Weights of a small transformer language model: no biases in attention or MLP.
MLP neurons of a small language model. Each row is named by its layer, matrix (up: input weights) and neuron, and shows model dimensions 16-143. Each number is 128 + 24 x the weight over its row's rms, rounded and kept within 0 to 255. Numbers have three digits each.
Before each neuron's rows, "fires on" lists the tokens most often at its 100 highest values on Wikipedia text that the model never trained on.

fires on: " h", " of", " University", "ilm", "ical"
L3.up7:115121166118200160129156152113110112139161156107086132143159082131137149077128132097161124127092146116089143151110142133140148137140118126138130114132068097137105131112144119133127127100097106139160114104139121136125110134113171139106111143146166122137130148106097111128095141125140112124168081056140125150141142134121144170107168097132120093123128151077130139132148121134146138100145

fires on: ",", " ", " =", "a,", " |"
L3.up30:138109123105159151106174131142162149153133127111108092143143135148135099126118117108167114157114185137095120081105152151156140120135129105131110107135056131109124127114149086089165150146088123135175141107110115181086139124162103109091105091119127165116134159159107129082136135135125120104088139084127140177154145144119149131086178070132125103132124136131140124160110105144149141118117

fires on: "==", " B", " H", " L", " R"
L3.up158:152123158108163129099140118114111165136118125124144137152118122187117146166144129153142106105144129118127131113126145130171104134122158134089128095151132108128149135068157097167126109120116142130140097135147139137163186146134130144134099144136116135105133116136113132163152143106177080142104128146159143120094139155101156115124142062165107092138163163101126117125094162115120118112167

fires on: " f", "b", "2", " b", "0", " "
L6.up389:126075157136138150139163132118164124155166137091100121146145144105140145150132133130095149175131138157124092104135115133182100118110134138091169129152141158147155125172099108089135121138089119115183143156146162136128116129117181125136115124135153142086152103113141145146140117129105116119129149152176140170170125109132106139117164133150124109118157127148116132144131085117104145140137

fires on: " and", " de", " &", " or", " to"
L6.up73:107142124119193127128156142160178120116129140121120103134163108136150110091137137133152129136098165128135099085115125153106133100153124133136108086154155129137125158093138065140106117145104102123135145135123132159137165169155156166155092139142155106149084138144107150133111124112134105115092161128198130159150120118134140132138126081101137074123100129143137106147117114112150128148116

fires on: "s", "et", "ust", "ail", " Un", "ad"
L6.up197:131131153129135150123127128109167143128145158122104114138138116141115115131126136090144138107112105152171139123102159102131091148171112091107160104154108133133149149139145088105113121145165123164116081140094121112112149136142145111109122071120116116113132162123143149112071144100133113196141104131135160154106104095137171122120151159161076134116127124146120120143131171127183128126122

fires on: "s", "er", "ut", "ot"
L6.up220:159122108101128147132134148153119148153171093107086116154123169100129155120106146128124170154094127100130189136140125162144124120110086142117142133139104092091121127099123104104123133124138124108111110108137146139142126099155121085098063122108107121099125148130130128128137129130144133115181143135110120149176104162128190144115146095171158171130132127128146123136104110109177117179170

fires on: "ot", "ist", "rom", "ict", "ult"
L3.up300:099145106120138150096124159114146144137134102122145196094113117156142113116101118141141107115161117122144183096118132146115115138121149157083174129133132115153093122176153150169122118131153127157143130086107121148107124106125168112132105126111141141085124141128142114125121095087108132112158103112203156130109151109135156142123180149137136144098189104105161099166157130155136141096134

fires on: "u", "il", " pol", " tra", " as"
L3.up336:099179108128179160102119109123176143124114108102088100146153147075158146099134191110111102141118129073118109138116111131150111097132121144124113118088123139115135115160134128164156175138125113131140159132094123108117151157106153151128121138176155127125134135148158150109093089141158139126123165164118122142122149091105117141116103160126103160148136127134131159144156204098133145105121

fires on: "y", "s", "in", "es", "el", "en"
L6.up6:105144104094129127088115147125186164145110130130112118124082118129128113094138136071141101136126125122130118127127120141111080143108151143113180119197098124147136140105128116136104120104128128151064117110150116094163149114125158129124117115132119124114085136099150180075164113144127165162139135154144151108106100089175163151161136099111155114133145181159143133119148176087125146122124

fires on: " |", ";"
L3.up383:129142100122099121115132103157145147157101099166150111152112102099124108137110125117114118133127132120164149096130114128131130116093137080076124126126124149114137121120103157099112100105143137164136162138168154112173165069107090182145088157144109156147128113069164171168167140125120125159175097123184117151100101068167140144116134149123106110156119153122132087110151134135145118120116

fires on: "b", "ce", "ch", "nd", "act"
L3.up149:120126125121155146094136126116123128118137138161161160140142122153123169093132073095136139131123111105116139148131118167107163128122131106114135125102128115122121148133134099134132164095117132129146132154108127135129074119104155141133101147092083125133144124108117117126131140120095136138124109132164161129108093163182165142144112152115161137093175119106165091106115097101164122127145

fires on: "al", "ing", "ap", "ign", "ep", "est"
L6.up376:082128101143110124130132122126107126137133135125129148148121097099141147118128138125169106142105077116134160173090146107105127140144118162131132132131155114126116136119156148149075128094087130134090088059121101106126091133106175158146127144113098117123122178081075132127106121127111097138121146115167183140151112132083127154112142159110132097169148178137126075125134119162123122154148

fires on: " Te", " se", " te", " pl", " Pl"
L3.up273:077163156124122167095138146162157145165080127097145110148163140136131145100111118118118167131141152094117122106128106125105122153120167108108095095185095106141115128122151086087094106128122112101097112123132151165137116147121139138188142130153128134101150161117166109142179128106119084139104120130122103122124093133118151145157099134141145078144095114144149132123106131135129170127124

fires on: " per", " =", " med", "===", " (2", " k"
L3.up138:125139117135163144134156142142139141113103092133147127137132155147116156132120149155112162130076196095096114170141135123133112162114170153096123085184145106133131130075162106126145149120106124170117149161089156127101123097095100131143106154136042120143141166105119108127210133130152147092136103126115123175077093135162123148121114098146102103156126125155113121107142137143150165163116

fires on: "ers", "hen", "un", "ran", "our", "ident"
L3.up447:103134106111126140148109131127130128124144170113110124152124099120132141159094120122137162156100104100153135096129138156144151164149157137114114098134130094139126123117103079110098174124161090120117127108157118122146165094138119115156138124201137161099137134103109130113133124109128091127128108127145147111146129098155139154115114097141154151131129171126133115138125155067130133123092

fires on: "on", "if", " con", "ro", "g"
L6.up442:101136145148115124164123140133162132125115135107098129127116138121179120110151161113135105138168132098094085154120132107156071122145158138113145174156115131096140121056128118093131164127171142108097111144067148141123100113078151113131069151161124084127103123121154164136085115140170163124121137152144118139096096148165128135124123085102143123147127109131104163149155189126144120143099

fires on: " ad", "ther", "erman", "ic", " American", "ican"
L3.up193:162108102102164160116120111163155149137115088141112108111140169116125150147086138139144091129139156118096131104141135174112105110096117131117148155116093121158130107137149128146141129066149103144128146092084153153142152113102123128109103167125083170111159199111141121129141141127166138115159090148157132118106123118170152148117126096145110133149123138110117138139140094138140127199095

fires on: "ar", "un", "ct", "is", "°"
L6.up110:133092159126125153179168134120105104147135122122133088162115131136147159132144140086134142182104143148159161093132153118094121119094147117134169094151096144113135149140129171103130118146128127166173090112094168124159171124127132158148107116129135131119112184106133082100134136108129131093150071137122109172134124110135133144123145196125111150139103136142108093124150111113148153126171

fires on: "ies", "ers", "ors", "le"
L3.up25:124119116107112118139094098171106123124169122094150142166149079108108110153146132142117142133102099160156142136119134167174118112120128140128114127120151100112128148123100076121093157154104098094177131128155112126157156147188163116116116096152144107147087080114129174136140154117133125098120165108174136128150123130118109166116127112127113127139141161145151141147116132128151183138134

fires on: "ol", " pol", "ult"
L3.up90:080157096136118167126106150143125115121119155111125117107146107139156163097125145083159141167132129100139118144135122162108178146178117078089147112114097089118095119126127141089164111140101105132094105140095097133128120125108166119141104176160143156115122163100098117132103117133129145146146092131160133119119139150157146145148079152150082157156169120128131169136125130137143175119102

fires on: " S", "\n"
L3.up0:105133172161101137093134090137117126132142184126095128103133115065163138133136178114165138147105124108122155125100115129131128167146149120108132105171126126107121157125143082108115138123149122122146092122121144139169124117103163109116116150117102131102132125139143162116142124121151132141116163105131161152175121112126151112113112084173131121076157121136175141144131146143132164156117

fires on: " s", "s", "ens", " reg", "al", "als"
L3.up165:095163138145105120131179163187102107106157132145152135120145139148113119119084172162097160111130158117156134149126125137117161134183156124071122109142113110122128133083155152099113125148138103146116125137137141127104137157093178130149097116132086137134127147158129125139118104106142108141117124134130140127130110158136096145168118095117111112166125142079146122173127145136101150150098

fires on: "A", "pl", "p", "N", "K", "O"
L6.up429:087115126155146119140117093133183140089142119108123146128164132157129144155112130150131117165135111136139112121121122185121097116172113133145127108127137120137135087122132134160131117106128114117125141123123127162138131131149173090153127132167096130116131131080149141129123131147116165137092145178106160150101133093140149139157127137122090109090142134111131125153170152122156117131083

fires on: "n", "on", "un", "ron", "ut"
L3.up332:133156124107119132106187100159100107162112150077148109158115105122091148143138153162135135155135132138102100122079119171155154114120145136120132105135131114113160128162168055087135167147168092176097150104120129124145144106099149135139131115123113119143156115113159146076086142149142135127140089082122135134126164127171101138165091117130134162159137173155161130160119141098173151156118

fires on: "b", "h", "n", "il", "l"
L6.up362:106116156100116119084139131134148104140092127137098155176094117092118156092157112125163070170110173115092093106094093142130118140133170122142152123142124148126133125080107144127130137121128096123107142118156175103133195159128178161130107133112072099119110095108136133132104127120106138188168130114148124157114105099115113135166128096119097145131115100148119148106169167107139139134131

fires on: "mer", "ian", "per", "ic", "an"
L6.up122:093100157101141122170119160140130183125093153108122147117097114116144156127123178122160149139146096137129143158147138125083085124129137155121140107132117153162109128163127084156120147096148129091091136113100147145113157131212125146143107134142123098124128121107084144158113124139124086110123133150152157158163150088146134151102110094168108182139163129098142114168158109133153123134136

fires on: "ter", "es", "el", "k", "al", "on"
L6.up15:107117096109132120085129138135163174112101140082096150151151105121139123104164170071129144157084126145120108139096129138159116137091135153120142147137158165175147151166139093086101142109175152106150093114149148135118136130094113139113112132131117131126135142127118152152141148126126129144133105151145144115145153076160115161097145080142101126126127111171162150088124139147121099106105

fires on: " new", "old", "gan", "=", "oth", " between"
L3.up363:125145183140131152111106153149140153125163146088100112107103107117146141142140152136150132117162118120168141104130093111099081165107136126135149112183092146150122102111124128130109143120134103167132107119128136167121096107102119131180133138117124122121133140108115123136130129141178107135141134160103128131125122126165126176099124105155086162125127116164130128133164165147148117122140

fires on: "ic", "'", "s", "ens", "ot", "is"
L6.up111:094119154112125140161137183125123095135117138120124126162086091092120119088113164114138142138118157087137114113149141129106130102156117185110120142086131089094150161138159120126137171175139107122121086087130115131114151112166132112126128124147141095104168162128100121117104151125129123137124159138153138104162076147164150162167156110131142091133169200127145128133145137149104148103153

fires on: "ock", "as", "al", "am", "om"
L3.up150:141145123101136154149173135162110132097136139114136128159170109132098146133171118110130173121127126138139187126086147174125138113095107119125157108118123068132139111117175129101137167129188114151142091115124135122145137077157145128161107112153102158123157127102084156100157137139111147152087138141160185106149133077099136139119127103125135100142136139151172082120120145101136167117143

fires on: " "
L6.up334:163185123110187146134136090132138142121142164132144099090103107115157162097137148120113092123122152124124133129124071172114096201145122129110126143152143141117135179116094108078152125121111135138122135116130120096153173117140145118140112181127125131129146124132148126140167152135141117138104105138135141163131161132126131120112124116128096114167141128104127140187103135083135149141163

fires on: "n", "hen"
L3.up390:075095107136155164081112139136144119164171177093134109105129143121134108122133143115129125157132134164101098119115114146117095196126143156127149081141118144156128142187144102126113141105134102126131132114134108142122123117107136118137126087140101154131122132108153173119170149159110171135075082111184157112143167110201169138168144108113122151093120137109142102137130142162137126117117

fires on: " re", " qu", "for", "qu"
L3.up24:111132085157087160155091123155154152119122143106152126168169123113160128125110156136135147121127142135147108163149090117110135188108138127108116107155108145155140123134091116111131123108113115142144156112157123125106132141115117141169110161106135132087179125131121109132134090123152131154115170154123141150122149115120118143116161153109129150121144150168122148143111103101127165163109

fires on: " L", "L"
L3.up8:128131144133148106104129133137135110125115155137142173155121122126158125167133159144125111137119133066116159119091098117104094108182183150078161102087129120105129132108167121149155141130142119121141166161091162120113154140139150157136101150175148172107152135139126138116138141106100134114110105127179162148113131105129145122123113119154127129115146147103135079150131181146133125118112

fires on: "c", "g", "b", "p", "ul", "id"
L6.up119:101163139113143148108128131129116133072165188131109135143125106125087139177154176139126103158150145156114159140103141170116135110125110179135122092124198108123102115146118136109093127127127085087145133146112185138162141098134100061144132133147145074093144093097118142122124108134183085096134095144150173146144144100141123141143131093116111123135156149128145150119185161139118140106129

fires on: "ue", " She", "ong", " He", "ame"
L3.up255:131121126112151181141156088111165141103140130131138095109113120092129115143153143183158141178129137111096094104115128151123148151094151118140100108116115111138125105096171118108110182075118150177153151118097139157120113113107113142136091120151142103121171182125127118107143149117123109103118112103128108110129117075133145128133162116123106112127156118146110141107118139078113169166122

fires on: "f", "in", "per", "man", "t"
L6.up219:130147134117155129127137084105137180114111123182128133161132089163150180131113158163125150169154120140097138098139120142147128121129121201081120073139125085155122107167128087131084148112120132111127146118145127126134141126145133090140124124126153141136126096128172133086189138137124113107110139118122144123128100113118107145106118137132135107106100122155145147112121130104152144128150

fires on: "f", "\n", " Part", "art", "ild"
L3.up117:168125181118120136163151106119131128092143125121156131140140125148132171126157160160085163128124133108093145163079122117114129134143163150115170092147148135116106113143138127121094156139088131170111098128113163148138118086115155100125077128104125121115115150157120085127141161146187088084102084117111120122116099122107135136122159126155122147112160126098136143104141124091125155131138

fires on: " att", "res", " t", "a", "t", "eat"
L6.up231:121134158163133145134131110145087122141098074134154102147117120150127181101140131141116136116117129111142171160144126096118104168116109088109129116101093165113125130090138104149155102139132129170094123151130101147099110156132144142198120111135125140114163154119110113133149142115110170166120123137102163133182126084127134141170087107178128156173128076116101142113135144121170135149151

fires on: "ir", "ber", ".", " of"
L6.up271:124153154132123157109137115128148116113159118123122154072142147115123147098110155147120158111139178135116129157142128118160140079119121145129169114119133126099077144161141102154129112109111130129115132129142158110149114103137197099165114123105142114105122113134124131165140101091156149152147101134119139105103067114116159141121124088145105167131128185146142130144152131129114140143112

fires on: "or", "en", "a", "ang", "our", "ing"
L6.up401:133129118129127118124135113153114139200144125127128146159119149113131125119077124095123157111114137097124141163152151133138096146118185182147137112096126149150174136115123110147116113110107124149099127096166128122098106087140125152136104152068108136118138146131120135122140110109144069094105180166118185142140112102101131164118190110129132144165122142129142059113110163118116115114147

fires on: "pl", " Pl", " pl"
L3.up136:091109152116122150119118129154139149139089125129149102119140154121148135116135110136123113139144127100115157079135106132116147161100155133067150111148112134129083120135151095128115134112148113130141117118084116161110141120117131099132137124118121136127117171127095095119088133090125125151132126135131102138108110137121185137138180123132108109137160117149155121123147149136118154121143

fires on: "s", "al", "iss", "is"
L6.up405:102119158126147144119123140106113120095125165118107164089124089137134145150159187070119164113123152125128149171133111129121162153105137126102133118151156163124111120145135098085122143104154137144141101138116120090140108084132142155149102128141154082107177148134135114149134106138140160096150116153129141129135122116135095164140092152125100151093111137093181120160124100120117151145087

fires on: "ans", "ry", "ay", "ord", "ee", "ack"
L3.up268:116175167126112193096119124169122117135138154113087088149121135122131151141170163133141176113110105122117152148091128113137115113129151098103111093101112177160112122161151088130121161150149133129128104148139125134099162109112182131128106122108146163090137131100106171105091135126117095140128102118150133108125107129106098151136117117121125135075150145168183126154133178136156125105113

fires on: " B", "emb", "pl", " Pl"
L3.up381:131140136125151168102150093112148158108093111118148098150113134158158165152127110173175125105126102102117135109113137134141180135129143128078118080141135120119120135112157095129120132103134096111140091137123162157117162150134094121119136152099105159092097121079124093103126126099114117154130093133144131150087115128100122131144140122154150107090179109123125101125131152124129143121142

fires on: ",", " is", "a,", "e,", " was", "o,"
L6.up132:130115109154111172082147120121153180115155133110123115139121148120175146104138142084175109125128137134123147131139132090163127140098109141130139118145134166144127117108123156118131150153129137135114121130130112167137113132141150113095119116100070132121099148121166153126128121139106156142119153138117108146136089084112197158122145102072111124095142111125111105191119155126170128099136

fires on: " of", " de", " en", " for", " or"
L3.up229:093102130124194157135177170128128084132127149120146148161139113155125107148118134131149120174097155130103122092121141140140113120143142119130108132155107098145160122134139081147138160114118125131138164143135123152131137138111098149108095102171138173114114169127123122120159144126130136092096092101199101160118142110165169129109129097117107105098125154114128183183120123123122143147129

fires on: "n", "on", "ied", "g", "m"
L6.up81:117150149135135134111125108130111129101144165110112138111166128152134140160140119110137143160108127131105111091093114147170177108091150117066138103109122112115098107143153088132154150149164105124152179122127160113149164139095108114146130117120089087103151137110130180141151139111124124157164109132135108147141123153134102137109075147115105108107099147111180146145149111125155153176098

fires on: "ud", "om", "am", " stud", "um", " cl"
L3.up369:126142130113152145139111138135102134148087146099157093124143156112157132103111109107145126146131126151113145153097122125114149141081125105114093124101088142174094148118149112186146156131135111102138145143130140122160146126102160117110134141060137161072165122050124095141113154114108154150120132114163093129152140135114091154132113116116110119135142149142162174131136115121160143165112

fires on: "O", " O", " o", "U"
L3.up267:132153147123133119100129123161120127081145147110118126130093130123130164140130124157143145150139099114139112144137126125111104130109127152118109105181134082136129137167126126149140142081184151109085130149057130170099145082157099084100144137161132130083127178118102131144135135085119128132151134126131117136166089125110178130172123133139128116131170114110110101188103142104120122171144

fires on: "ent", " cent", "ff", "ob", "eb", " United"
L3.up233:111167162125099090143096122140110130094141135111069149122123155116126107092118132103129105121119161125109115155150126149108147090148130122092116072122169162107106127128179140122144162079145130150080100101143131136093144141129135151135106154109093144092110145149097159121127104147111128160146100153106146127126118152172133139137169116129101118168150131135128065132168166121100121159136

fires on: "3", "e", "8", "2", "4", "ance"
L3.up96:109123104122109126144134073118099144063124178107101120147143093096136121157138131151162128147145139097128129124137125128124085137125143162142106103131148123125128138094124142115081123126153124107073155129149140142154160106150120106137137109166137122144111138083102129156137139129119121126163142088142138140146158094121103226131115132100107150154124171175145124155143115130103121120156

fires on: "an", "ill", " ad", "ay", "ly"
L3.up5:129129108117146144087131108136141127163112133116130177089163126125099125115127146143134117106122133143112143137117140155168159118117116134119145122134139112181128123182087094112135081108184098150146146128114142147145131121130150158167191159171104174136116142081140146146160120157126126080153122099168136117134180112178115167121108141124121131127137145177126100129145103173129137123130

fires on: " g", "\n", " "
L3.up428:131135153135164145099124107134163175129144171081072119159128135081131135118100121066163104135136150132153159133105156114134113144154105127124121146087124116108115128129148127120092174148113126152167130096142125160145081129157134119108147104153166141096114144124162165135086132130111114108110107104138117167190131097145143143088124127109136104117140096130165104142139144171146140119145

fires on: "i", "le", "en", "ir", "t", "ou"
L6.up329:073126115146138096170095102124135129120116144086146105144140094065089136122072135096131171105144141119120132183135128174181134152116119139109128142096121113098131124064119152151117107114134105168129118155129109131127098142108132148159105094165100116134092121130130134169106115093159088111136154171143110147133130157099162171088128137126099112156120108101158100144125123122132132177130

fires on: "ord", "old", "ction", "ck", " film", "ack"
L3.up372:101123148109133139102166120144130116135121143129098150156194125151123132154161164128141113160131169110108126123114107129110127153114145099117145091123109081150146134130160083094113164131134152139145116120143111120119154113100151130169114107125117135110166158072141161137154125126110130115088150099139168115115123098173111169144152103137140086091108152099169110127120153087124144134117

fires on: "ward", "ook", "port", "k", "ord", "ction"
L3.up34:120156136099101125135108123141138118119144175136162110101115159140153166128154101122104153175161110123114120158087165143142174122099087108140132100118130113129112109156148082116121154114177115132122116102090150135164093116097163127173114116116160157079150168137068091123111145116144105143136146042145140126121098126165155159136143129138130125105158120131167093117125139114136124193127

fires on: "s", " |", "y", " are", "ic", " Is"
L6.up415:130204110134162138089101125118119135125142125139164138114127136125129114136105202105149134099116125134115189094109117101148085145145123116125129111119100072091117114133160107133126136085118145133140158126123149137178129105134101170135116099101116106114098133072157182144074131115186123109166113084140115153121123128120148151134138120135079141094151138082176121152150126142154113122126

fires on: " sub", "ost", "tern", " United", " cons"
L3.up148:078111151120120126152077150106144114145126096126146154131114093142153107144120140109144140141118109119148171174119080156133100151081133086134116133135111132118123113181121137136122136058144105091104120096124133150167103128114156118180120122138137153103158117119100138151117143145168124102163138156160101151184124107135151137158151125119094142127132122079167088135136145121151130111117

fires on: " first", "our", "ven", "th", "ond"
L3.up270:108186157138129135130133130156118165074113115149162124136131158129104159150113121132106110134164142172126167160100144100143163119105152125107135121117127079169125108085127134134114160093117132179166123127089142151121140088123158151160085112109083116113160164108095127157154111094133106077088153112117129111134094122117142165162086119090131126141155150107141155112150135158134118158130

fires on: " C", " y", "n", "b", " f"
L3.up39:085125144128159126165128119128121130141123121144102117138129102101144128101153146129183127184109124164084127121144143098197118140119099169100129117151137118081144135134162084135092133129121111134121155136172137117158150114163159130145105144139099125112119152105133128150150122117102146120169109128150103156143111105143142121106134129117125103149155144122115096150162135135121165161160

fires on: "i", "e", " "
L6.up351:133136114109170126166129123095100150114163159115093117133108075110126175134158140091145115181129110100163121159131118164110118164119090118139107116092113122081167149128138176160137165166098128155127173125149122113120165107175179162144142117138130152128125139126102159101145147096084117131091108104145147102186135098149125139106163149149105097126149137120118104124145114098122140117120

fires on: " tra", " Pr", "rom", " ra", " co"
L3.up319:099151131129165156140141125169153150120117113100096087133157128115129130106157128199117145164105167105151103083142066180128142128113115112130108125154102109115154084121127112182142154131175101133150136078181121143121150122125152127143100130128130113109102135117174147118125146162102078138102152114146104159109123148102122126105132135096111141133180138114153124128106115073130181137139

fires on: " an", "al", "am", "ar", "om"
L6.up326:111158117102146133101121146141139142140118115129092102115121095121128113134097172111102116156072150097143177157138135134102140106110128150131116127156113145099131140152113099112129175140162129111102131118117092119085171115108116140114142131127133150158136152095149119167103145155122147137105050125172087135138109150139140149136148087112096084131130122125151123139145139112159129138146

fires on: " C", " Ch", "ud", "==="
L3.up174:111121148116173154134125150133097105154113132123078125115160117160129114089117105122138118143086190097095146126107139153175143166139129118094163114133098131105130148092145087135111135159111113186119133147111155143114149111126144136097119119107078148121092116137103118099143133143114185113126102107148154171114175124185142127127131085127150115131133144150145125113154153124154133119112

fires on: "n", " L", "on", "em", " l"
L3.up17:117160117117146128127119133127169084136154133126147126180126135110112128179158130141136121141135119098093103116057097150142076109134138153084125146096091106096123135125161119124160181143145137092122169129130136113168118159118179126151086106160120094123156141124141163143127139120132125148132109134135110119129160147135127131167084126135166109123110143110174144097162176138167171157126